From a checkpoint of a small transformer trained on Wikipedia.
Size: 8 layers, 5 heads of 128, MLP 1280 GeGLU.
Architecture: RMSNorm before and after each block, rotary positions, no biases in attention or MLP, tied embeddings, capped logits.
Training: 894M tokens, 13648 steps.
MLP neurons of a small language model. Each row is named by its layer, matrix (gate and up: input weights) and neuron, and shows model dimensions 442-633. Each number is 128 + 24 x the weight over its row's rms, rounded and kept within 0 to 255. Numbers have three digits each. A neuron's up and down rows have the sign that makes its largest values positive.
A block is one neuron, or neurons of one layer that tend to fire together. After each block is what it responds to, as a language model described it from the Wikipedia text at the highest values.

L3.gate236:148162109097104141126146156130120117111155148112108111152135128127135116173145120141041115089141129128144097108177169139089146165082087152102135138121152130139123107142092147128096120151131099130137122110103089117124178147114126170107111114095113122127071120103097098095168103122118147154165129099120128108135163128090134113115139116139086127134103111146126104134107113133105122084122106125115099127155143105147139131152097128113137126139134112132139073115139079162137106138116079119140118145126132142151113130100101106141112141128129071108115179149119149133142110123090140161
L3.up236:114169125102118119154097164119135134084139130133086112157142159129084097176133146154115117128162162101069118114104112105074106100153107100097110094141140127132082150137116157105139128135125101112115130090106102085169126132047138122109111157131110150132104132115131142109140107146168151127156165138148141143129080136116167126090151148125129146152136120115151114149071105128133097153116162137149121116172146098107125122133082142108152126092168146126138138094151129149130144156163156150114081135150092122135158145112147139121132136100148112094155086129113142143129103101098154178
L3.gate324:114136095168143145139146145130122107122102160134140125125170110170126122139141139095145115100110167094093114160121160144113146111153072120155198087069113124138116144127132152135089156178179090147116136156100103138169157113125160172118179111124072081131162117113112110126106104108195140139121131108121145082133140122136148142142140101133089130119130123106115106144146134135098122137137111108128133106137167152151124130113111124098145093142117128094125096149118099125120051143128150119163150121111146149135112175126101134141129133121116083110092171130119108102156114122087153110
L3.up324:118112104155139106155097128137103138104134150090101150081145124155133137165141114118102142146099100138100138134143125126137099142118121142137146117128129128112120131160152131089086131155143136143141108165144139158098139139106115132147082136099117108164101128137133145101142121142166125146118144109141129121144119162099155100129114070146094144165116130155063119113100106103116131114108113098130151153137147169086119120137125147119138099127126164129118112109154159126132091135103122191149124140138132131127146134121120153142076172146124121138131145110097123136137097145076171168
L3.gate345:064132141109088186121144148092100108132119129183078172097137121127100143133119117116119106141102092167109144086148176135141134124114085175159136131109110130092146122142115124119122140124128137091133120125099099141125131141089161102060130115113119108115121115124131164137127126136120114144095127165109143119090138119137117144152117140171116140151124165133116088145132144152136143170135082122127122122139104130096103100100112121154147140180102129144126109097126144130121075114125133123143105113127150095128156131139147123158145143092127094138108122141125165146166149164141137146
L3.up345:119130126131125120188130154066145133182132096111103141133091105124146100139104121160118101139136125139136117141088131084149109094084101121145117165097119164112113096125158127154131142124137072099127166101121135120137129128132127170140165136133122112151111152107140128141159143126101138129149209144115116144082111112125157068197131114129132135187120132154197134132130100115115124173144127092116127130124125095141141141147160134154141128120160144100124140145146179113124136101095144128119157123114117092135168124118179136140148142119125143138153121151094103121174144118122117127
L3.gate364:115152176121135135173114141115124125117102122131085121112131128155071137097121120103118134142131160068131112118109128107119127145114123162153133133148096142105132106171154141108081150146145136141131147106088161164097120116114089123138149179143124142128106140160139151138132123151135161153125150148110097101118138105059127138173082131146114116132148106130166098109136122125126114096114103097157103127127158125145117091149103127154105103142137182145117116121124117124151118218156087089126077096140109145104124152162153120141131153075120152116138132072141139148159130100144174117
L3.up364:145159143115127129127096141153121109090125089140111083111125119125131154141163114115113082136127145146127115149149155101131080099091087122138137156151109148156149111173159112126104128117169136155136121164144159130126120144151161128143127136121141140165124138160117105078139154113141105103141099166115139112129103171089115172091105100103116104116132125155190135089106100109193088133105129101139135121107114097151085116152143076099130124138153113106134109148160137129117114122108080189123129110164095132111140140162148083106203134142140146171084086140125139136112106137160162151
L3.gate545:083138147147130138122139160114081126141091103153143140150119145135092085154123118120069041114140161092140137131115113114108143125130071086109146143110132110141094157180133119173116158130118154139119108167115123108119148165096121122127149149112117138143157119152100136131132119137136106097113088144106113113145100172055146115110154124135136110190115135131090119130123107109109129139149142097120160133121132107080113136113100127119122125111138142147129124118132104154116126139094106134164097143103153153167182159088157121128110177142106101148085140154115106113106116094163120167
L3.up545:109113122120117150189158155139128125115179106130111151140155137118140160154151116141131131104096128138152157146125153149098154084121049150123176078088130122130111136145150117099110130107134117097120135107141115120116134121181112142084149117094130151114113119165144156155128154122123141110147145138123161174123148120097141109096132091112096105134127128129120144136098160159129104145117146117150071106130130166134098134112096102141137112124097108103095124137175103131106125127124065157128078173126149163128149102130181166091145115170165132137104113157150110083154104119069129151
L3.gate907:151163105159109101142093097117141118123140165120125127127189131118121169132164126109114124109118092107106139161121134124148140123113148075112156103094157100117144149161124128118086112118104148101136102150137094095082147129173137166162129139116148148081085156087118114138126101105137150136159143139122156122130126112115099124158170118197127120131159110115128148126136146143087123096129158051131167152160096126107152143142099135129104140121142120120142110114180112130142075143146126141105131185116128128159105145122128188174125121084085075153105135141125168126135084119085147141
L3.up907:128094085141156085158144099127141116123094144114091163116132096127135143136137157145112114103137105103133114133111164124127076137157062136111126134100162094122112092174135132097109129129078158120141115145140060079123123129154125169113120146115116150105136136134152099091067138136117143136108144147140074170113148164128129134113129089136116192186135151126162111144122159110100138127126127099168143108135146126116107163158115130123123105126136140085108113156166101120124104141111148152116166139118103139127144124145141173138112153098160118118126167113150110135138118126088157108
L3.gate1094:132103142122133116104143154108120148116114117075127136121128116114131103112136148161113113131141109120146140110100099109142118134103111127138157131134110139123106117145123145149134102072117061167133120138152168123104126169095092162169103120150127133140165153106114133103122166110134109117135140162139133110143156153166119111160135118110116131107157135161129126176132118097137141105123124136144081159136130160142149129094149123125114130200143138103148120160128113147046116149172097112124109117152105133093155119139088119168178097140146123113145142135137077143122119134134174134
L3.up1094:106176105108098111095117137091165162107091106118100132109140101104106105089113118139152130145128169135127120123110114109091125065122122134106181114084156121121165167136100111134174125098152090115135108141103112130038072087111137138114145089156125130076095154115100094136134138141134153137105149105144103126096124150152083102137100134115147144144159167105136111113132163138116175129133134122117164098142134125125146134156095130103118163104109157119153114097158116151137097120113111160130126137155169108185151082134094194169114077111151125090117138137105150155090108134075166083
L3.gate1271:116146081112161121147114094109163130128117168099105159144143118125121110138122124138111124162119093067115142092104156126127134140119119149102137149085158117115062125125146118150093094147154089114089138179088138137137158153125112151135107139151127125073137120122121140145134131183149160124130178100098100158111114130085109113113166125120159132167108151136134120137137130113104136122129120125137125143134152159084139125103101106098140114161104121149126125071140164134125127108128126148086123132137119147150101139109089107132152119103123104139135154113095101099168148119129116075
L3.up1271:145119118113097078095152104131151179143121132106130155102094138122109099114119103135116135129097124101162171093129153083152145111111102152157154135115127136132109125121121117105113100120161086122139106129131163090156124096165083124155079139127137114126171173105138134166179102119130187145135124145142139141168100136064133088092126112181123147177113120146153115128102132140147162137192133104141108159140154104112147134120096160074143167144118100128141140104164115157159108094095139159127091087138103086127140131131093171113165090134123116127130167099105121072136127101103165129
Start of proper names. Capitalized first word-piece of a proper name, often a place or person, after a preposition or comma, like At(hens), Const(antine), Po(mpey).

L4.gate36:129132113159134114112137086168133123150104114118117129136092141151102148167133134111131121144159129130108138110117150128111087129149115108106164120116138137109125110135127171125126127118115126147112143148177156152093133168106163189083129157134130133116118135151124089105111124096131137129070126151153142144125139123102152166108096171132154157166120143134104127132160144127134120134103116105149145129093087133114157105183135121122178157141120111151119131126113123126120129112167100141129106125163153128123125162099105102191132092112119135153118103183159118132115079155159122124
L4.up36:092117160158117079165118166149149134112100112083130130111118114146125153151134154116156116119158142149123119114142134105122111160150173126134125138174134122140090116126147122168125139156110098136109117156164101133132140120130139137137113130107140120131123155159153125137101110118121119164130123123146111129111127111112142152087128131141092098108059100134092165144096115127144130118141148140147113146129116117123130128103109112096128118144114129151162108191105168126111124139090088132118121164124140119109142079102101136109107124135160107113127093162131104149180166134087131109
L4.gate1128:128125130169092130163080159110141116155141123116148129107097128122118146129129159129076121116096141137128119115134098142136135120144125150106143123147141158155117131155096134140121180130119104137154128151142139104103138158087121180122137100108111095135163128136156068130126124086151139133118142101109169088154125170099117103137145117120145113159119130099121158147142134119078114104080119130141141103128109135144123125154133096124135094084146152150118131159148131158129115168117087116176168084107141118112123085127123100126137108159115098144133084134078116107133131127126128134
L4.up1128:097152148114101140125092124129227128164121116169120140126168130172117162127134144106152088137114155103139148121163172123112137165087123086131176113106087115137117106121136176130143125140138103129150116115154135112098149104072154107107147081113151148113173123133143103109088126140118119171151152167113089124099119117134130167119113109137135110158116112090106131093142131094151124133091125135103088140154146128101145126082100117097142146149104136119105104106159135116116086136147071120115131125146136144129183144117131160159104101120102145128115138158135106099092123111130144144
Name-initial tokens. First word-piece of a proper name (person, place, team) mid-sentence after a function word or comma, such as X(avier), Ak(hurst), Wi(gan).

L4.gate323:112096126140078100161162124085117170110183107127127123149169142164145142184134160129114120155092075120112129129139170156109126133163108100133114141156163137164138153117106123098150158144093147107148099151103175141146153129147131132136138168079125134114131153160157138099078137086128163139147111101124104138200136107114113124119137129124116139141120126081130136102173127141138157117157145109164182075129124119138151138071127138161132097112158134139144139105147116146118114142127138067151141156130099127144145160128119115152129130120175062106105148108167185085138111164107166100
L4.up323:141109092103151154130128104135140135156149133168093136108144103146127109158137134119149112150167140135145121099123125167110078120127170121133136141138166100108178135146104092133069144180125124151126184112083144124129170172098137133168108113144109163147106171146141125158068110133160133118136126155149171150118121147128095149151136132125122155138139151144078129096145124115119182147085144065091165110111187126110124152153125105143134154163123143133117131092109152105105143151103104124136139117178123123102179148149135111132096151094136115130085136136127132136169148117165126170
L4.gate620:096126101141065147163135098167140119128109120133148118134136152187153118114150128116143151161124133163101131129168144127096151058118135098145133116098126161132115115128141109077104122140093139116089127125147105141138134134111165110126149098153137135123083135137131124100130107131100155182138102125141088130160117157126107182130143124133157149140094187136118131102140123130142163119135089125139134125113122106133125170153163109142130108105132120157088161123091108132142136089117119102137116125152168091117097135147109135106100146108106105117134110055174112142140119118102154164
L4.up620:139156136127158148147089131066120077102158151097112129121093134143116079127167089164110081151213121104165143179089086118097121139121153196164149154132163098119175157123121174131136128156159144126138135146121157142127162116141148082129132141157132113196093123096152096118104161093158100075074172139099164117150131146133141111091156149103162124124152121150090181152145129124111121125140166095100095129115117190128124140150114125143181140156078131122153136128152101099167100115134133145083105135119116143132133144147149124130101118095111116069132143136123136147155151106138134131
Main-clause auxiliary after subject. Forms of be and have (was, is, were, had) right after a sentence or clause subject, often starting passives: "the firm was later", "he was paid".

L5.gate175:110125155139098137105137126121107141145099139122089128109137104125146132121130104103155093123140110128120114099092142144107130138132140073124119112122119158142155130129138157131116123122154125117082100136130101124154126148072106093078122085084112154102144176132144100134123147112114126136131126103154132128144160151107087130132118107126166144137129132096137127111196141171131127106159117129141117153130133117141122083129149112093112117152144199096177106121136092130144114100157133136084106181090092149102111184120164152147115131120108183092127149126146100111143118115127130137
L5.up175:152111095124142154116146140134179115120099137134090086141125105129147082128104136138132124073170112128162119101154107142137116162111152126157139185133148151118115149117129169108133121123102135127118119176158099119158167074095111142165151120113141130116132174125091129092129107100154158137064155132142128150140155156132128179147111083138128147147124134123115070101138154101081136127134148143152212138115130138108175116110110145104111117126125128114147130172097121136149125138104106089177123141091113111136121150121100108138118141128131148129087138152140153106155091113135134135
L5.gate470:090136104145140169150157128119132132121078055122105114101139166147140134110169122127102153087145138099138158147107127126130154125107176109141146113145111107092182170110140138079079141129086120116115150139133119115145183107091065059165122151160097165103112168164146110163090102128120100116116139119140116115126143095108156103132122124122165114116113122095140111147122157143115128159099179097120140148173119122139142125179157155151110154090105144147110115114150122137125122106123105164108128136151110130144136148131133149151122157131158113159146113136101128134100116086129119139
L5.up470:132107137146126129151123156159096126122138134147151131119125105133083095154100117132135096120109203178162171103142154109131139131099115127120136152105157135152134148107113140139080151139161140139117139126096115124127169098068118136117126125096151128119122122080080116119113142155114101161106119126130136131106112129136111146156073112137117123109160146110126129112140158131107116138167133097118112115107112110145110072124141148105144167125120097125152160109110131143130095131075111174132119122115132133107132118101118147120147109105140158126109128138121144154087128119142129123
L5.gate878:118121115142106142138139171177138167142113139156127107132136110184096158162132122094152077110148126099081132137140149140127103117108154134097169125119101136134165151122121149113122141139149104123120156152141086111134122105120152136102145126119140126132116124112135123098117157149111116132161146099150111083146133126124120115097127097145094136126128149118146156151118131119123118124083119164167137115169158138132095120166098097087126113126143137118123120081148117091126086134119112172139126129141104156115166150125139135146119116147116131134125136083115115086133080135106126083
L5.up878:117137119110155142122105117112145125126120142101159204130133134111135097163147122127114124141144166098132131137174093142148113097133078112092144139092135156097105124126113127099121095145143142133135128143151107108111168152119160126179055106094100077134193120152151156177100106148135111145112185146146125132135109145109100139105093114119101106146184152104116106102118129122087126130133161101131131096155168106160125101109156120137135157102055145089146109177142134105123135154095134112116141131156124132154096128097127093136135121108134121125134088141154125127187100112129154146
L5.gate993:139141111133173141137126072142147158133142132139105146137098131156132064156142125157133121100150123112092130124140102100110167073138141109107135160125099109168088107184135180154138132106135139126120180107149155101094148100145150166098134117098122105116140103130129128149088128148097138120141194111101099141128111127151095123127102113121108125149147127123157148125112117118156164106134145132162195136102112145103119122170085151116122156190119172120190166134141104122151096161162097082163130093135123175116142082151108114126138120105119132085097136066139124154159135143165127165
L5.up993:184145092120118161143151095088144114136187118167128134139159099126113112130112109099148131133198116135113141120146082157139122130128102137142185131102134147144092154156093119136086148154115146124127139120149122122109180137125142126123138110079154102110138147119071074134097125090133153134094159125144135149133140091113098085145119151146183139134128089143137118147137113119133123131097129106133166112129136119148107115185055161147147125117112129162183119121163112163138139091118073125142138128167075143120099143177114134130102114107107143106114157109171130101147138102135158141
Multi-word name pieces. Word pieces inside capitalized multi-word names, titles and terms, e.g. Cultural Revolution, New Age, Space Launch Complex, Middle Jurassic, Spanish.

L5.gate69:133112142121108110132101131116152141078118175105131101084129151110107102156132147157169118151106159128153115107132110102107152123142095118158126184143182084151135117130118160101099170131087134120099108128151106139148193078167104091171098128112144142139120137101157121102118115139130146153174118140094118110114071120144117115104095161137116176137153157124171125114131149103142134167161140129143134110143141133145150104105105135104138152163108099147114068102134103115115161128086138145122123123153151131128139130142148130120165171184088100107141174111121106148163118164144156139
L5.up69:088115148165115166100116114118134089148100157119182088136118115128126100119109158126178145118147138127126154093101155132116142156122131142141100111128176118139160125143106139154114147143126155159120180117160119104094123117105115129171087177131161128116101128126149125132094105110151127179153130129131119143115133125136127138123134127124129114126151152128103102121138115151135162088122139096107116144148150116120142134126115116142117139120112117120113109093121168151113083136125151129125144197127145134145173139155138186117115152116125119153162139103142141130161110163136141119
L5.gate349:128132120094102099076149116139112134108098119125163152129113134085116145170098114101149148127124149135083133152124076140150091108136135124143188120170129136131115128148125163079111152102102101136143131111144104112130137139085134118137143108172146092122102118117113154099140109153146119153153092091128104135128169116129159143181165209100119081113154170096114101138113139087119130130145132116130129141110108100090163134141161098116125107122114152113157134164117127129114115083150143114139141138103105124114132125163094145147127112140126151144099099112084143111111102159085138128
L5.up349:103161148127085119127140137139132137085109132126129111134127103096139117117176125171121123163108086104108135141112120150116184108106127135103172124147156124112113157107143139112129148093121132136135077160122107136091130075131106103114127142173134170110124135149105124117160132145195137139139085157138122115141057141151123138076140130131123095148115147092135137100116174146126145125120106118161098132117109122111146113153132155146092102139113127120136129129098117131109119083122096110160113126147180056127101138092127097113140156120123159124118114149130175133089105140119109125
L5.gate1113:145128141142117121134170196117093101169114100120106107096127103086129106094156108141122106137093143135111129164092127113103112141106107165159112158151137134155115154110123117117098132188095103191124104103142168099128170078137131105134110172085164143188158090154116152137134124139159088145140110139095106112087100107091123103101111102140146123147146104126127133100128154144126149108168146112112117138133078143165142118088164142125141116134100090145124115089129114119121145110132128149088116150100134088123112143095141147133096137125082140099122088157130114153141148147096134156
L5.up1113:157111106113112147130121098147146092104137158149162154148147114105152147172116138106094132165082140123149149112125156107130144136118090142120153120136119098103127121130129141150106136133105131163159163160151138175157108083121131100096172114102068165114127111127144143148114140144190121151119160126079068090140138098136091155104160123163132139111076079110111157135121172162127153161183097121125109103117149175150123151114117125104150131181126124159183128141108107144110138104110122103116087103126150130112101133110129154145117120169132069113114116144129134085084120137153165132
L5.gate1118:130126134145141161124122145092077099131139131127093176143161141109158135159135141114107144084118105135118137116080133103103148136108101157142106177149126120119106092126139159101123122103140134152168075114115121109116110128123142126177178149151140104169117110125134117174161167108107160134135094117101150135157133116157140130136127143098130144141134132120142108110154165142151142107164165119112087153092128095131147134090161137143127119124167149153105103078119169163105151135129130134119161148128108174127071135172127161094122160162125168117103135169138096168129129148151156149
L5.up1118:137140126091098139123071147092102127085119090122135102148175147132159154166137110139107140093134128128133145132090108165117139147109130106113119109164150131119071098147115106096121166105122136145134093113117125120111098090107116130179117148141115107099129112111121121121089129113111136139122113093153089138165170139107119150085147127142117115140118157098142120091115150085111146163168108112149138114081146112128150093187133142130155139129134083145079126130125144136156152148147116149080142155173113147103084130126114138135134160130138118109113120125123157169133108106115123126
List-separating commas. Commas between items in a list or series, often just before the final item or "and", as in "Macy's, Von Maur" or "Serena, Clemont".

L3.gate8:109111162111130137134120185102146112137079148116143151129131162123147136127106121119126125088108154135165119118107046138112102177123122171147150113132074112110128138110106127102140126169144096139122122138130135064135143146178152108167135168113156109091133134075128123158119132134120145151123115104093098132160124142142115125125096153126150166193143136107114111114130145136118123161149166123141091103153103169128129114148082150125127121167077115109100148127114104160147076147133135109131137095126118103132134126125143144120150099117150172172167122138119121079144149140162148158
L3.up8:114174132111166104127162138092071098094192158102141100081104157141119136125097091115145101091126111130090104070066139130135150156114182135108132098108131135173123153147166120150082168151123105123139090135121127089150123102109131112104112070108106095173138148129122174142173114143213118140144084120170121090136136121141128096109165139122111172146114119151116150126137084104131150121130132084179125137121126125162097125123105165149151153154132130127160107100132119163123118132131140127142168138123167134125127157068123130139138093124115073137124096117140150088114147143131146134
L3.gate174:114122146157146154133136105087132157124093087126166129120162145105134111119120133124087107183141129134165142109135157117115135109146181162151124195134145107122157135112103076131151107120156126113174159097148129112154138146123122094147097186157107102112130104149134108130130148118125106183109116134120139132105164119138138095125133140123189100117135112149128142128145101120106131100158097145104168167113158085197139078130098091130123140139153116155182127179065130136082165137110107145099140127134108114136172147101124145144089132143105131150138119113123088111121147130143145106
L3.up174:084124061080101157143083151086120114129104150128096111145138127129166142140110132112143112126159119143141084143115084143095100133154178145122114107148145115127161159145119121162120121139133125172136125108161158133139166150134139138097177146115156103150127128178141121113133115120121094116116131130062147160085153082084117150118067154143131125125188150153207106150139136136118114124146143144071152164099136140155137179137104113128126126105155107116163138146128153095123102135167106126130138129125118109099128159117150139102141099142106133138178120128118130110172107139137126125
L3.gate191:125116126128106136121148083128116135086120081143139165126075148132105119161125155129117150133110161160121123083088086101136134174128126141148145096102123103105121170126121103131105098119145086143139137141130137133110179106179105115123116139106143167123157151080120111124088116143114104162128109124118103144093113121178107111112093076130127131148117150073156144119102170108176134135122096122110130111126086118138126085144117081120092083063125133123165122122114148172139131114164089124128158118076126127133134187122101112087133109150118145108073124132137158168090102119100166124
L3.up191:132107119146116145094092105162124189096117109088112164128143180114082115151138134084111144122107139119128107110072090134112133113137129125149131149127172102118116172151101140140161123134158171143151096121126147105134142097140139077146166153139172158134097132102126123133083120126127139176148124101083109110146112138136146129106126126156109103138123133134140104093096146102108127113155125155114149159135100090127108158146103122109114102070132138163145085093079134152124067151155127107160137092158117118153181108121142115086123133127099128088073142164153130120111116116108181166
L3.gate420:134134138136141118108100151124114148130106177109146146097128102163056150163100119083105112136156148141145123130135137116141124151148161104100129182108111102181142125115147138159121108175165158146148152176134137132102096140133128104129093116096107165113095136095140150120156152090174097129113097141154157097161151083131153131111136133165165107107094178138157127126136162098171114148139102175163122104115113150143191157110127120091167106099115119093152144116114103141108135124140184163111134127092125111147132101201128092126150146159064110145096108079148143105123099114118119123
L3.up420:119138141148140091135129099088114123119120156147128120150088148122115111126103127146169147113155123141125077125126096168087097142122164113103148131119123133164123146126110163139125151167134116125152137126119133196116131147131145125082116134107123171122122115104134101150158091118105092155145082133158112107162119117113083148133128183135153132126125129116114091137100144138110103147192098127115151117095110164134112160168110136150124109090108120140126139096143073049181138146092137110083135096170132121139125129118145103105157128103123119149137077139156170124109137113152116093
L3.gate750:130115133114136121125121084158128118153111142144122167172106106136166091095100118142126116134168152128124136130131164102089099150133122131099119129135123117129191144113170132125096181116100152161126137133120090120143109121153130151075158117156150118078121129114124162101118146111133123133119117169099125116127112095129185141115122175159099100107146100131188118147125090117123127097130118151140157113220131122165150094129114151137104093112128143162112137164129082142092154139131122136095135106074145111144071142109095109160114109151130152071128167128138084171152105126092116149
L3.up750:119137118167144101107140125166121135127093152109122151136101085151158126084140110162103068166129131153138121158153190101075126130174134131138105139150074108127185094090145122159139136149145132161128185119155116133141092102163102099112131104129125098089095168143133132103109138087139141084127128160126081115140126094098177130131134151124096078137112113103126144116147087169121138088110119114146148168120125128106123098104130145162105122139154127154123114155113132145096177140149147131104161090105153106134099114133147096136142136131131134075117151153144100134145097146136113130
L3.gate839:099130142160109124140125099141135155160122133159128123129096147090115152121083130114111135127100152135138143171107089087133121118167136161103123139155144113147118102154171103149145131141173120164144132085102171160138110085152128126156123146113090134150115148131095143124124144171109113128102151141148091136173155121128114153124090151127130111145169071133131130112149153137100148126113121127135105118131138139154119127116127098142161107180117110127162103184146097148109149173136136145115143109140101122139146156126146157143045155130114130129141129086110136111128170124111168120
L3.up839:106134115126097092135159143091146187124125154110121089161156131071094122137100113139124098146097153137159187115107134107096108122142113123086165142112102116138144159114152077141148147134165136096117160076103150120125155121129134121146154120105131130165135153164126164132119066110141098120090135132138120197106102130149095122113123148125115160119095142127135086136147120122119127101093150161109094083106131116154153156130101127097165138118136133127121136111123103155107125128126139134093165117108111107153121158129112140112107096129161098134124149085140106159101127149153159104
L3.gate855:082142095163124131156126134124148153142158119111127147174109161159193120145078121180114122135137107136133089126121091101083132139158159099103115190145133087130123112081143163132130090143101142157149129127153156141110120143145129125139111108169140092153104109156174105145109135122163131162134138090105132151127109145149130150131093125163102155157134126094136140144142119161111116142128159144122095109135139134176131148100128163130143116109117122131190117125093154173116137164127179118182099122124100126158131102108091102110129140107123088122151126080136087171114131145152150138
L3.up855:085106089153143088149116096133118098148127109104156110140097155144190140132124132136093136143138131100129141092146145161103132108130121153126169096134155105125102131115114094109107130133110126141124125158130128104132125150115133127116112106180125107164113118161165140183083116139164122095134136133124088147135124107107099095112152101159125136153131164125125108115139120131130149132107120096134099103123088175110135084126107154115143135137154152146082078110152111091149119091125175132121151182100125128116131146135132129120118137120159118132126132146105118158115131117130133144
L3.gate934:151139120142081129067106110093137129154110117089107148148166177188137087088129138123105130145139127092145127134122157126126129116142174121103139106122178128153157133162116146165149118164115121157190105153149127129146169159096179128116113107124150099123102143183131105105078088137136143157147146145156113130146098103131132113119115107143093142156130158169143126116114176143101130105109146144117133140173163120120152098147119110106105102123120093139097120151170121097094088105096133114121114134113191084144092178138112125084132143138104129144131142132109130115138093126146098141
L3.up934:121169146155134167150097104133128151130178090100101152120113150141162119137083122129145135119123153133136090116120144142102122130101142142120106190113121115131152088138132112183149110136167096119151131116142149123142162169153147115090175135140125104141134152117094110111113159143178111132139147114136113128154116140120157097131058185159166125158147154096075118117188163105104088146107206114141087144114136117153114140104125182142093102107098123113115115105141150129112097109144121115134140163154132145151096128114129140145092140084149140107152147135111135132159085113121142158
End of proper names. The token right after a multi-word proper name, mostly organization or institution names, such as is, an opening bracket for an acronym, a comma, or, was.